From a checkpoint of a small transformer trained on Wikipedia.
Architecture: rotary positions, no biases in attention or MLP, untied embeddings.
Training: 183M tokens, 5573 steps.
MLP neurons of a small language model. Each row is named by its layer, matrix (up: input weights; down: output weights) and neuron, and shows model dimensions 112-239. Each number is 128 + 32 x the weight over its row's rms, rounded and kept within 0 to 255. Numbers have three digits each.
Before each neuron's rows, "fires after" lists the tokens most often just before its 100 highest values on Wikipedia text that the model never trained on.

fires after: " ", "t", "ot", "p", " g", "id"
L3.up530:178176094132130135130130114151107084107162178071079042154158091129147104088099077093138094122137089108150125091100116151165123075158130146129153130179132098085133104116112160085163107193135185120122114108129099146111087175183177134129099118085128123224138126136097110135108081103075116100124148107105115111104142099086119074113107155085169118111092100171053140129146105082107124131180
L3.down530:123182147116121139166131118116134150187181182089158121154098125131101077102098144151088157147110157147084123105103147168120178169092119139108068137161113177142112108148158130075101152169155128119172136141174116068167087116120130100103131137088048137122159084167111118187136187154103108127168074123072119113072156169117093174112065085092144138170179138153100142114157182163030097182160

fires after: "i", "e", "om", "el", " n", " was"
L3.up60:088119074191090076089104149155190142117145111097178107123140135167101110141128149107086157176131128032128096107087096161161122145106210138083137155154106062122195120073116155094136121108120130100125127142130053123175130125144151079144113103138159143158119108144136125139123117141220084127135110151171144102156170153094130157132177161126124110144174190079113156141147145163142183097072
L3.down60:141091077051155132153120101134156084084163085081108142110119116124117086139135134073165158160194134192096128067104144097107090135183101086081085129198174159152100200128113106100200108072135137127168121139140113126122148147094126137137115120110125188152105172089165174105158165150106202124102095157111135150121163125056121083104079101103105145150142107106169160119129182141063145106111

fires after: " to", " P", "v", " R", " d"
L3.up940:073135171096113121128109182181164120132126153124192096142140176120124117113125120114083086124135152124193120105165127081113135135155131094160103150110112127125138097125097194173099142144147097147084149107174152147158060099143105111100096181099166149154175111093091133118171147140143118128094092128150105106104159125083187123110156108158126179159144105165190149144160106158120181143096
L3.down940:111178117183116135152117110145151162122114109142092169149101099111130161088160121106074150055154128144092121123173065146098111132154124132067113154119089071100160118146146125187109112096195093188128106099167094123147109058129113085140162091104112126137092177161119084112043149148071093138124179159101183172144146120126174133191130189100104083115127157091130076152129138137121121089100

fires after: " M", " H", "th", " m", " the", "e"
L3.up141:108133103150111100106119158113133120156135136116167089142100185089158120090171201134110162067158126110088118105113107145152081040150120153105095133119153087190099114090111178127094100101152112152177132122120108161081162106163176155109116154174124106137108195099123080164083128126164156052166138128105154152105110116196132174065144152136160104148104128120108134116102155092098143104145
L3.down141:144161157130137135169089079097114140129100124120123132105110140129103148114110101196155100140103093159113103151103131160119127099069088122133153144134124106096136152114181216153161143081118128077136115089139160149168140154138135115135167099070167104150148184117096126112119123124141190127130160137117183100156150123091112079120215112145136110155070082189167111137135148197182095111150

fires after: " ", "ac", "all", "er", "l"
L3.up1006:102144168140161194104110076151128125111122165155210114113179077190160132133079117119196165100137120112074145154154167121090113107126100146135117090104166156090084218120115049071137090161134111063080169160129130085105065121095149116138109131056132092083148084117126172107163113110112113073115106178112191132100117126158151120168052120126109121111095155165141129137086118088132043126097
L3.down1006:161172111109144146159104163169123108116117144156095183082146183162106081154116161169124164114129133093151119101123121092153126146103062124167119090050095126182099119131164102119148065134126107119157121134155160159109109122104144086121091125108139161176103104077195159122173123163089091130156166108067112126095094151178156094164123085112107141145176248139110130144106108136120080097125

fires after: " S", "l", " F", " M", " s", "ul"
L3.up798:105089166160095115112087131145124146111123160162132153164095125196131135104113183127152203099143144080079116156171170116066129090109065067134139160145181159095147152097173144102125079076123127164092090154156125176079137096146133164145125121082113122102095139149120173152119100089164125110075133115149127108198120134144103088145087191155121113097196176066096109106074193142141135174104
L3.down798:198119102123081158095132079125058159114150139122119147120152177101146125120128183069135177106151111102097090128134116148108136150129134133131124158140126157113156107085124124118136133122122191137147125109131112145160138084142103119134150123108072135154092111141054143155110100141091100113159122134141141130179153131187075130213093118128158121162134161100115187103096105089185094143086

fires after: "qu", "n", "c", "ill", " n", "ran"
L3.up479:106140097124094109143208172160104100097113146092183128149166143131137130178096131109169091156097160075125154117097181128140073124148124120098171124126182114079093112111160084127157157121115120145158150162111157164159105126092151124177126114149147111098106244124109147148090137134096099128081137148149103098110088153118192119099147157192178102154116090162169108081143100089124125090050
L3.down479:156108150103216185075115094095189087121198104100032108089160142099173098163174157165036099167132054110088116078122118188169154143115099096113103150142074134131158142090084111117075096068135116133205134132160100144118156168120080127135082134078068174123126096114128094098107092159125110151146165059155125150136153134142142120103140174099104131057130150103122136103112140158163105165158

fires after: "ap", "ro", "ot", "et", "al", "t"
L3.up481:137207138125146091125146095119103146130143158090074136141093066058127111149149118160095096216168148141128107065126135147192134111124085101131161096134115120151122171119135178119116157137144174130154120152129137126117127123135215133149118139091199124118099129105050158174133152115136125115091093136110129089100218175072137127156104141094130136081089150132174133086154116117101140128088
L3.down481:175124182149111127123112139129133192137117149131100132136097175142137121145102153132127109037088132158148149171096184128121166128136115139095074117139105095158119101138113160138134158169138081105114161143145123134126086121136100107131138162123122049124127143131151085104100072093140147125154118134138088191089107146165148174146126125139095162106166112128215164138111162093085101082148

fires after: "ang", "an", "b", "d", " comp", "en"
L3.up908:060172143089108118139124141164132150150105177111133109112184145155098151095123139091137186154134163141139117188127107095194105137082151125161080121121148077178113130172091171102109123116115108125146105103149144143126156167093100115063138184064180122118179159123124166101142118113126139142098133121192070072127177105210082117084135169081056157122134127110110111174188142143091126124101
L3.down908:087162220118107167191116102095110108134154135182142070162122158120071154151140120100122153143150075126129097162157131144178175104079128146163118177145179145153112094138117151128174113071142120093142136081184169122116105093134131178153115153127173117138098131103144189135142087148164166155117062072162162152154096169098097160089083179126143167081125143117149144088113149147109080115117

fires after: " d", "f", "b", "ec", "le", " w"
L3.up43:143100152125173134181115058161103116124065134078115154057083170116148122111077105104154160156144101083053151076157143105143130139137130120082118158121176097108111123114097155129132145074125093132097119116109120118077203141108118129087122194133190060119122112107186093109131127118117067118136138092165166120181181097123084153135181149158156132111131111181112069144094119219116146132129
L3.down43:134090175073077111125182123077096156111121071133122111094130116148176121076118141121125062197165138156101099150099077133140119100110118065077155036087166160118110112095120153133151116146169095145113128098100134111096148116148140155172136084139124108142159166155182123133142085102096148139109098163088123157152052141069117109104113146143121116142108131123155147160110119113141136178144

fires after: " C", "ic", "a", "o", "ac", " a"
L3.up365:142103129111168097140118176073166109167149128117161047103100128183104130103124178123137077166072141059129129178093171168158105087100131046139080156183132133118176166098132144169161162135134145145128122180148109108085141048164162103158118132121146135177096135133132123113142172128115068118117103159142150144118150132153119097157159112070133153082093111158113125129118076197142135095087
L3.down365:135188134107082125055127091105089093104138151172132123107171156113109106114157153094128114187146134093132088104129153155087113073175122111162149121101188139145155097071135157146163119089051137127078087108139175109125071178106152144038164089132069178106119111143205147062091135097162119118161139125115148081109084141176132100067108074108119168137100120166153108058098117160116093094145

fires after: " s", " g", "er", "ers", "r", " l"
L3.up461:159054087092058061089121085170087056152123127113099113144054104128156133169052170161163129132161150176090140151107127123163094158124146155176136168120176144115168172148062126135119094123129129117104090102103126153084139144118156185101109128121093110076175068153173141174136154131090107173154137070136094165121189087117132152111074119099063138156175121199135110121148120158099131108145
L3.down461:120136131107157153157113219138115115196126143065107070109170136109161103144113133085107084153142129068152196161103152118173136147177147163100143113078130132126082158137115154078111092155094107151197098152171063109150175060119094158137152086121124165105100113137157148153153129102127141120105118121121102181133119101103164136111151172086141113172119136153205169144145124162199118131161

fires after: ".", "es", "iv", "s", "l"
L3.up170:123109198161137091188078141089142103137166148145158187170119132126092098113100140115160142053132125104079070108151124137165109060098158115130114132085132181124089114137073124154177110094174087134181125182164139109163156137163055097146092126141124097078121105117132152153129129182120164071141097154100150064121155094093159080116147164171146142123138132118112119126124123112117121176150
L3.down170:114147111135176140137132062173069177118115137163101138109127101131100175131137083133168104163122090136160136132079163105135135110178142110173105125121144126144116120059087094120147140154154149147115132167127187195146140114170160091106175107135130141185153186107113112092123093141176101166115119144167131164103105149152093224129083087062134112174115066152143150192169068125099122098212

fires after: "in", " m", "an", "os", "ro", " J"
L3.up969:139109182174117108125173199114135180111080100175180123129134119163170170065156101134148122147132059146093168104106091141135119119149079187165144119141132123153122132143126204130105104148151132113142073089097108166132179112127115187099140159097112129115113152098191175106124107127121128107106113113147114156123116104161062108165175155107147174180126098073102121129091110162177145114109
L3.down969:114098085135184165194115139124125135179208098140119118091124153123099048130088133137111084100155192123148086162153196100126146087146118114111123134137163119122141114141161118161167105136141165089118156153128110103154096105133156111180093133197081124074131108166107118093201080199117164115117077154087130110141106150067136088119127154153113082153051143139152154210154131156084084155149

fires after: "re", " n", "x", "ep", "ad", " R"
L3.up21:142142082159086191160145157110193172090152154145153127135072117134142181121060145171136110142113132135148098121156163127083137108131106155100140139126148118127119127107133168164142133144191140124163147172096189154124158168124096219122125208158122116142123166155146170150159130102117173120135143148102115104134058114133102095062115177144052122117150123127082137120157145196107127129113
L3.down21:078066113126141135090159081132120112143104144071162145137143126115063100142119182093103144110107099120124140103056046115132144138110134153134161146168149113150061163114175122078103111124080129161158138167185105064118181139100152118119142133120144114108193104113089118139091121194114174095149198214137145121094148152129160094164100160208111120109183151131148134093150108154123172127080

fires after: "-", "r", " s", "n", " v"
L3.up758:077106068132133094163147076164147083116151152154132055173166223104143147187113091145096157121123156153101196124118130117116133149109140166150121156102145133151108139126173151128107137132155121083214125073105101137126110154103143102134159157227098096179118159130123107142178146061151114164134098165053125123182098146146166112064104184133096165161163112117169107062123151087141171101148
L3.down758:121140147150106183144078132128108113215126093128069098136087101108155083101148171104136155149169120088167095111119188077105133142061129131117157108136154115096141088144130162104106122095066124129139106150165139161133153095101111147137128114119150185126054158169192154104136094128103093213095131118163153198119152160153143052096138111033145128141122105199121197123066128119172173133115

fires after: " s", "an", " S", "s", "ul"
L3.up440:138132165191129115162131088149153134105127162151133097098102125148173078149092122153152121045160159134153129174098164097108063143091137172175139125122139116130149054150138080129141087176140109131164136156146139106113155176132137160067116099159163164116096155121070156126176104142172119092098103171155147107128098140132131122141082126172122146142167136149167155134047143110087125191071
L3.down440:135166162179127113125183081148145167156092184085093117113149127115136080142133133095113126122106160120136092203156143083140087114133135132118150105146144066143106109118161134152087120158113105141153115133110105122114119122213149145166091137166108133103144128084041128165171120152142139134176092164126141129133086106176139103100098159179097106091190092115072127153158143122137070146123

fires after: " D", " H", " V"
L3.up954:125092135163146147180098159154117133075117089123178103148116094111161102131123088166132142117127158171155103126147079125115103124088116115193141082201115124158154111089107159151119164117097163153097105074073127216179170129125116084087132133082149168189115147124125143157215129180178141154106117129082110117143166083120134109109101129116120166116196073102121148157058156100123086097135
L3.down954:143181110166133178099087132129116120119106109123122127111208190132148112141124097136086116127120152179048107143158085188150135091162095141104098141059149137155152088109162118101165142182105108139143129162184086133150065145087144104105117143222052141144134122088159105091131136085132148151156124114085109225110169122113128154053162156158125120102107128081143098049177150095128150144113

fires after: "ed", "nd", "in", "as", "amp", " f"
L3.up259:089115108129130186062085136131112111147140080128051172121083123139177166138093102118128108099084064088115114164127146110126084091174089113169112109156097074159118165069084109083117108101138155134151117110206179060065119172124131124124140167145176144160136145106136147139117151115124190072165143113096147119129160103158103131144132138128146110115078055143147115117078165130116131130117
L3.down259:149144190164153085120128093122164117158109066088126109083126135101174116119194121147107129082162202170165146099140123193159118132161182163067119176110137177126178177156140157159189161166081086130189130107145093118172134121145101138147123121102147118057129133104141102166107124092100081138180144119121139145137143116155148136042109145129203118146123113099144116136138142081164131125101

fires after: " f", "o", "as", "Z", " D", "r"
L3.up428:167164137133095179116107146129114130122126126127126116111152104125146074104103152126148143172174085114086153133125140137081110136093080106156108069110089119122168189078130193117160118126121100159171142183200204126149118127136154175097096141177057154172098133144144097127080173168135114119145100123112112123126185189088170146120104186120179171168122085135128136091127127116136114162113
L3.down428:128151082115136169090147116159153088094159065080149147131095115080178167137094200147092139167199145138144104143175122159189102113116112179146145090182153139130149126118097164129136146137137142125154124156121147112160144178160123210123085099123174213090187118083135103121118049137109115173157161097121162150112132099156078110075124127188097135111079187154087119141140072128137169153131

fires after: "er", "=", " w", "ep", "e", " ch"
L3.up468:155170140133132159118120133118190121143146112081157134134127054165135127131164147125187121097163111118141091133086109130151150129116144058195201140127105045127123085101167124095056116124167118190114142112089157116098099134134107134155135134102101094102133144103149138144109125101129095157174106073072168169058085158236111124149176126158195112162139239112118108100116133108099144149102
L3.down468:139108153080136084112121121160110094111144146137135082126136176118111153086063140103122152149157121111111148056170130150156142155079139108096056074181115132134116195104157140127138139089072122084173135129152134112181122122138130125114124116173161132179145125122121148119139164148161155118105127133153127142137141125051160110130128118126057133121153081144151153145106109113151141078137

fires after: " pro", "ec", "i", "nd", "f", "ou"
L3.up782:119140113109133081098140100127166122092153126107110140113104105121122203071116073140100136154181160133134144125109081137150086205113132158169171136133136092123097119152088093086152084084149128126124110168126188118118083121175145156096199135137153072137112091111166134096133068107116075103119149098213113080154178130114129127084072104111141166106100150161111119136131146152121087126087
L3.down782:111209132197074069118146123181145217150154100105086154108140164129102092187126158152134134039076128157148099180148103142087077092168094082151125123164174158108157143134174172161119120108146116094100155131115117114109119140150145176165103131136101077140127152089112086133101183105138148166156109128096140094154120152163140097184133186158101139134128129112157125131137136152148114114119

fires after: " D", " the", " p", " The", " A", " f"
L3.up966:181163156104140108095141094104128064074120116099136158088148118137151153124165122194093088137074141169103210088133119115146122141140107154119180171162218085148146117056186133147092111190111134163168135091109161148102122154172105150136114083118173158159089078161125152141164168105144145124129114102114176175144119119119125129110077153098081041126184149174111098111161140103138171059146
L3.down966:119128099079102110181134114125112117126172143165087121147083103181164110102033124089126126121141131090132151093141146130187106112168128160158153146140191110172117122172121146130137058096125189062173114150138130106157118092119064144137129175130089110172101164166135132053132166097164181143127152086129099154132192074175112146134121115102104167189133109097153172105105170112109171109148

fires after: "i", "k", "d", "ri", "um", " The"
L3.up29:116074122054084144118111171094101121175167133116105111173158085195208121055178100149128099104180093135097140129137147176089188158113145177144104123111147133057134182129103118127146116119166134128138126166124125081076042156119142103120155113121113158158104132094151146136103149139097098118108177098130077135126136100163134165115177125144129142111067079105100138130149113090161148122108
L3.down29:150132130160145101094131082166128108155124135139168141128103177102116121238160181136139125130113146143155088151098109144115121148177087068148140122183108101176089147096084103142120096162146139106165085122164124159149147108157138148055056144117096150057162144111104121115112095065198126139133109111063229124151126140149109113181130151137105102194120167164160148108151115082154114147161

fires after: " c", "c", "a", " C", " A", "ay"
L3.up179:122132126115059142146101137114107125150106135122094085084133157157190091112161114158195132118124121106135109167110140048103162142092062072116068092188123132178101169191116095125112139160078153125100114096126121159147178138095093083097055115114127133196105122172123113124134128121078069157104098137158140110127073103175130123193071171108106152106094185105147146209161147160143174105099
L3.down179:075156116129083067148140104081097142154081064143166171105126105109137108146168179139136117074146171152134132120150140120171075115075112136146131179155081125116080105151136127191109172100153195161121149160121193129153111139107120217121136105148147126137112102115044124122165165155149169175095110101131096129140080139174116109132128183150156159025168134080143129128142131147123162152112

fires after: "e", "at", " Th", "i", "k", " P"
L3.up885:137135129099095155095137199160055084068134141147122102115135121145130165118070091097100131161152160093178115082159078141146108114084121120131110051120152099181147092068149126162104162120131150110107160154130090046130112107202138128147138091134159168108162107092119122156151120133135118142061138150202128123165059064131116148102154182081177092069158167136137154206128145154133125095079
L3.down885:055128115124147101178133075088151146144087090154109147100110090123147157079079141134142088059094113100095196156101125138136109125187112178072119109107166151143141114146150150087158084148115169180166137095084172132089114213183105151179086114171118088129163148133133159147127175114111099111146151122127085143150124147142140133130089070131117115125150172143142140148153144120127079110061

fires after: "b", "er", "o", "c", "op", "-"
L3.up709:173089138162123090156094102157067148163135118009141076095117185180137139140099099146109112072067109170102115179177179150130143127129103102143174102083134088103150137092112141154073119128137119133161111147112154124053128177130134146147151121173144113141082123128135143119161131139198087172071111168161102126120163162144122228120126109124158142134096197121137152136149169152111175143131
L3.down709:104117179084117172138096106127152145086078111061170128088143165124154139073105155120130154124111101077100115150144142094128142182153103177156110140096160091159092096114070149101086133117056134077129170168131110161175116113163190100148157115083168166109157165099156091128137131115080135083123129089109130126114111128159091113096121133142097141191111132179174112101139098147127121130149

fires after: " ", " K", " al", "l", " C", "c"
L3.up237:120199145124119154138157144191170129101144108114136108130167089068118095146138137145143115130138151158103187162095171149155139174097107154115112184160161227158137139145073099141094098164108161122154108118143130120189141165119138096099112154174142104132096132150151207127124193137098103073142149166165177078165137097114079148124117123147062136156126116117109143143160120119092150087154
L3.down237:159084107155156158173108076138139177060126087136111113129139113185128092125145182159150167175135122130108142108116176108150101105144117135151097137129113119080109157146094110094119125153166119093160127122077126157113119090118089159120117144104128179056108137097163092099119123120152088173162166126127073079099140209109152162141168117166186116119198215125125108086154074094072140167092

fires after: "f", " comp", "id", "om", " p", "e"
L3.up24:114216184137137129092155165136117139164160129119127085143146130109117145102134177126120089217127085128109149131114129163127124113101093120135127127186165106123175113130108063140146125157145137135114201089139111107135088150175104150185109123124119141154173087168122161129121158152201138130173156141149122100130154039132174124121153127146147043131178162188054168107115148094145095097126
L3.down24:125120132161094141102162112104151137171132134087097130159132191132148109138139107167122143128083141165148121060154098109150132141137115098071113179207104128125171129136172095047115130107111176152193118145089137130109128110150112085129075089141137074163131134195170129101114112110161095103181135097090142154051086105201178164151099113065132126079068093059150148140129091139102099154101

fires after: " comp", " p", " t", " h", " v"
L3.up56:094186127076054149144126126120106155107156093099150124108127149123178120171103208097125142155127094229102119174136115085152098110093126102102162104113111039190149112129184104113040143133093090131084115127090086095136133162209126152106187123136157146179137128126081102176161135086135137091122132114154148136128111115115150118127136094124158198170186103180165147149130137076125127079177
L3.down56:106071091098145139147156076142116108046075069142195049109102146103136131175105108124145127179112140176083118141131151098141111093123125146153132118151148102109176133131125124095103131114082162123064094108080120178122109129146153139107155084088116124143087094166087098145152119195102144190136111132129114151099130128074154176181131123128138138095113102144159154139158164099090113118080

fires after: " re", "il", "b", "d", "p", " m"
L3.up411:113134114098182103077132177144133114151085150149142123160090157164110085046125164128110091163120079062114151162146135113069112139136137102144103123083152105129137082128118123159189083147153094108141115127128130182145073165128124115124110144110145159095129075046130076129066136108127145115104159179183135096157125137148125081075136177085146168142106088091083098126145115139114108141140
L3.down411:123129169070143106207141168041137113173090133120106133161162114232108166131103156142122149091153126169131106180108136080146095139136099188084100123183123113101141108160156129108137147139140145130107182165100144097080143088083121153135144086138161134138127089116133171126090079153194043159135136126100153111142115140055110137200119142140128155084037157109142147127141124100108124127110

fires after: "a", ".", "l", "e", "5", " le"
L3.up487:102111174124139073181086112153135129121093146145126125192088149162145134156174158105120103134139110072043146114096130133086085149114102093105152126164155219116146134078078164128125130146147127140115109063112133179099085056099129142134076150122152175149120165109158099139107135104101153114095070131182091114157202140142117181085093120147182146191120119117131086110147123109157119098162
L3.down487:166093119107157114111123099100111147160107146074125124122191077108198119122128118161104156127138090126143102104135135154154084146137091162169099147090095124118128138158127094141095131117173142077135119130095151104119184174154134070108109087088066089130123172192093186147138111110138171134171166141094087154065107107149145128152244103149123095151124154089162119137062122167136131137107

fires after: "k", "d", " d", "l", " W", "f"
L3.up868:092124155138042089118127108164111135094179112147101131127120125099148114101100132204114154115176106106091124099144134127113152137076166202129120101091146116093077152145188105168133047152168177121130159058137189111214109138089141113138090197113164120133108135180103129095186141164126102118178175158192135165101130097139158184177142111168124116142110128126109161106163117125073134132094
L3.down868:097138146082149133086158099118093144178142093128108117127154112070086107141129163154046110093146134126151108128170179118164155059162076145125146128110162117123168132168149152113110076177106157112148055154135125048087084080128179138105218144162178125118130186122116117108098094175093096140134182138090116108148077115140107156123156143149152121156105116116187170152134135164127098141195

fires after: "l", "s", ",", "ol", "y", "n"
L3.up982:156115151124132104173151074092169164134102114156124170093100125088145149132174146086107133128102076107120137100161117062139110153122128152209154129131150101123046131129181171122139134128168077152165108110147115112133166123184058104095167216124153133149110101156130130186137114137165122128115100161133141151169087162084138129147145142174133094093123098161135141123095069155089142148076
L3.down982:165132217116151148153136093138150150086135101164151057196135066203096159167115117144157138161152198039140114129095141149135117108092145131104102117133152143135095117124105073121140139138111102134141148135157184123119094118113140100169132167097088074127155162136145146136155158168160187164129167092109076172087115063096135095172147110100125110162118048120125098187103103075128121111130

fires after: "g", "re", "n", "d", " n", "ad"
L3.up893:154118147165105134154125152088109122142151187121115122081132131050182111146174148089093067167082111168098082189149125170147126147148164092141159169084087076175113145144079117196147193095195114098127131142116068137107149187080059176118118110136160148143077129163166118184123151069097128107148167151137159143073138132171104101138153096101108187114147073153106190123103100142115164133097
L3.down893:134128163096131103103100101157125137105145123174179154128152085121065185178136116149145099067123124143188147071082116103120145080156194110182123116135122165143083158151147099129142104148162107170122030122190135062168056102126173109174137145136161168138179056082114129026162165173121118142182121148051113077153128070135075114122103171132125121086123102069121172156108116076143139132139

fires after: "es", " P", " ex", " O", "x", "l"
L3.up955:094189184110023167098160186123145145199207139093123149165176162074137135103149164092071125085122136088115199149180076115120130131198157089141149139113135138163112084092091084163118083121076137118138136107154118115101113170155096121170111121153126057105175146116163172104125134131133098107100145140102112107145128131110158173150120144183111081086119079090152129168050112151118127136124
L3.down955:168177089111092147123140174052127093141126131178086089120110126163153152156111066169070121104110155181120102143137172129168188108166201114117100106126060072082153134103106093101101099160158147099176116120150214152165151115156111140196070161108134066176148084123116096151174074199124211144123139193107122162156135162098073139168101112130198146101064125149114129153162134131168141179136

fires after: "a", "art", "e", ".", "ak"
L3.up615:087137126092093092151142065130120125129186158123058157134102171146208111119163076157114107148076175097108119147086081125123137156115162144109123075081151133155131163140120131144120138099145175083106146153192157141105120124121168125091107173148087110136068101162192082130153078112047157057121177166149077131136140133129110116100133171106123112140094138087127115158113102059153108060150
L3.down615:118037104136133082093134179124093110103098148134151128163159082102098125084158139117154101067142065076141125160125155123149177154111101061114129104133098180138186144122088048195098089159120129156134122135132091148100089160120074122123118131108115105158136151066122111115152122161155119144145185074173145112070107171121106101124145143135132132095143098065138137113136131123119134205131

fires after: " r", " D", " R", " d", " H", "op"
L3.up738:165131150155092048185143164060099104085159092121103129102133129128130095091155141125120091069047103145165089151154062127153143146122086122169083071133172086070101143108134194164127102189129115124132099088112117142112122096121140152095124175159130184158135169053113209109155153140113128141096143115144091094087167193111086090129112087113046147140136134084117188141160151111103132118116
L3.down738:160163129170148148145093062131141136070194099159123116147158113108100107161088138166175106109144146098121124117168105153142132086132158078084143148143113056101179163124116086139079121193154177146138156130114156163114156180102116133165177137127149092129147094200134091156126120146112166144123189166146092101106153092102109106101180120176134118153134127164149163124077155103127138105084

fires after: " ", "l", "it", " R", "er", " ("
L3.up750:128117146122106168090141129155145115127136145145127142200086074132179120147095180123148160123151167156149125123116152167079144120056090171124111170095129136130155173132080133111083076126118102165126075126176121080134142150047129118068106190081156102099125089137147137161182158090109150143133103123147171142136156100145163143132138118127135105147089106151114144075131122136152122119106
L3.down750:059097181130136193128138098132134106161156126057111082186150132178115093193074145070103133114075170192157118128163134117083171155073113160204177152114151146123144183168161143112149122119098112148157151107111099117131183124148115140119129074124137190089091114105150110192186072123084132136123156142125058147101111118167098083122106105112088140128066072118122175130095136120122139191150

fires after: " on", " ", "p", "ec", "ac"
L3.up36:120135126099125150085101158167160093131118167040112103146130114143090088121092158094137138152118102125229088144142124177124122131138115163140106114121119117082134123112120163171094112171122120136113127140093158136111141217065111047127090083110103092170115107129137155163166179144130139106086127135148111192133139123041091141133148108120109149173110076140171116199144200048104104143092
L3.down36:150124122155083171125146085165162168163150128138106114087159143129146187159101140134110095136148133133107095125110070174142208110155108146156131170094086141150104121087031080127172160119145159111141143176157102093167116111111189101133140150089145113148092108106151112089044129102132073169117179118113120082129117128194130063110126081194130097119177046139105130116147106217126116149151

fires after: " the", " l", " s", " in", "l", " In"
L3.up672:127112135198211128137120096147108142121174150121210113164117158157110135103154116160216111135095158115122158087060081155135089114123120117117173164092152079184168110152150134148095065130151090108194148124162125116153118111177210139139128108103099101092147088174152176132068129150153112179149121155092097119136142146131174134124113079096097133187183135073062139057147144165069130088133
L3.down672:129140145179135116123133162080056133193066139161140094100169140109131112160154118160119148128109099124136145143142106150134131149169107147090137127099095159077110146086133174085126066167136077154075113144117109163099078164069134137147081118153140160133139166117114106188152154150167107138094154135121089121111078193110102149167135110190113154160142074123181152138116204181140160140068

fires after: " R", " G", " g", "19", " D", "t"
L3.up92:134168101157120142124154118138135115103124106071135125108160145135063128134117165116138151070135129183118084151193055112169131095141085111126129099108131102098159182124190115088139151132121111116133119154148092181152142116128175191127113139104070147153126218136139140120136085154116109132180117130176128165142131152174133119170143123123201129179160154142162150103200123211129149106083
L3.down92:152171099117139150131105169166184127092127121184150129112157205144122110190114117122092103105169123164105139104075089077159129084085138168141144138126082106075177120182141141154108097103140104042129104161148146123136104150210155145159183165135098144123140101130153057125167137165154139152124138175064099140167113129200152101137135159192107155152097106112121079122202096131135152138128

fires after: " w", "ot", "b", " m", "e", " al"
L3.up665:137095175149090066115114119159140161170104128083186145069142053106136125205180146118090149162145120095106134122150134142114106090153127094114142126111094086115113104097181134104120141108147079147128127100120094092109077133146135134129171073100147160129166131117062136110131087061166132124119144149158091082099115160165126074153077096107126103125111171067151156076189119134177161110126
L3.down665:149157133106155159136125203159110157143150169141077117131086132179150163142106159068098126104135086083172160121077166164128119123141091124123134124112140176146102114124139106169184126157133123107110176120078149088095125185131086159116164170134116155139079093082087099131106118141097147098147141114168091111160111099121125125115161080107065090111170103155118105142131079149119092131162

fires after: "a", " m", "ol", "e", " h"
L3.up406:155115152180144052167124127131111106183204072115119166134068143148114153130175165067110130163075151084099115125126090175095114112150147143170144110068059108149112149122108169085136148059155113108120162140140142122091147146170149122128133148093147134171110098149131151163145107102164146078067145180123124166104097105105151171149124093130124175116107130081133124113126115126131093071152
L3.down406:127100058129087165160109075154142112176094127158148138113172124080149157135144143130137145135150101167124077101126120188123152117126134123154072139134113146090163132109103153074151108129066129132163101149121164124123095148174170121114155072122187087082122106143111088095174106089115112133096144119126103122088142152119109156139121162130132087134147131134160175139054151181112124129066

fires after: "e", ".", " E", "i", " He", "ar"
L3.up518:108111068126205116103094151096167113076145097183138141164088093134062144123077132086115099137143090055143156100090126138141170084096118078128089086141145119116101100108111114128155110154156135103147158233164128079111114082109122137131130159204192147163145121059139116144162096130175129135081099125140072105098140138119051159155120132153133176149102120154135089186191122159105130141175
L3.down518:111172167139157145141095124135119148151122134119122111171138123125131120151173110145136170114172117163081149138133107145125109150124099139159166115130135105101156135190174119052136184125147143107080127043129133191106116158144188172111147136030120145102186128160177114177139162159171099066147143118081156149105114071109167126120114143146125184111104197099127129127150145172070093168074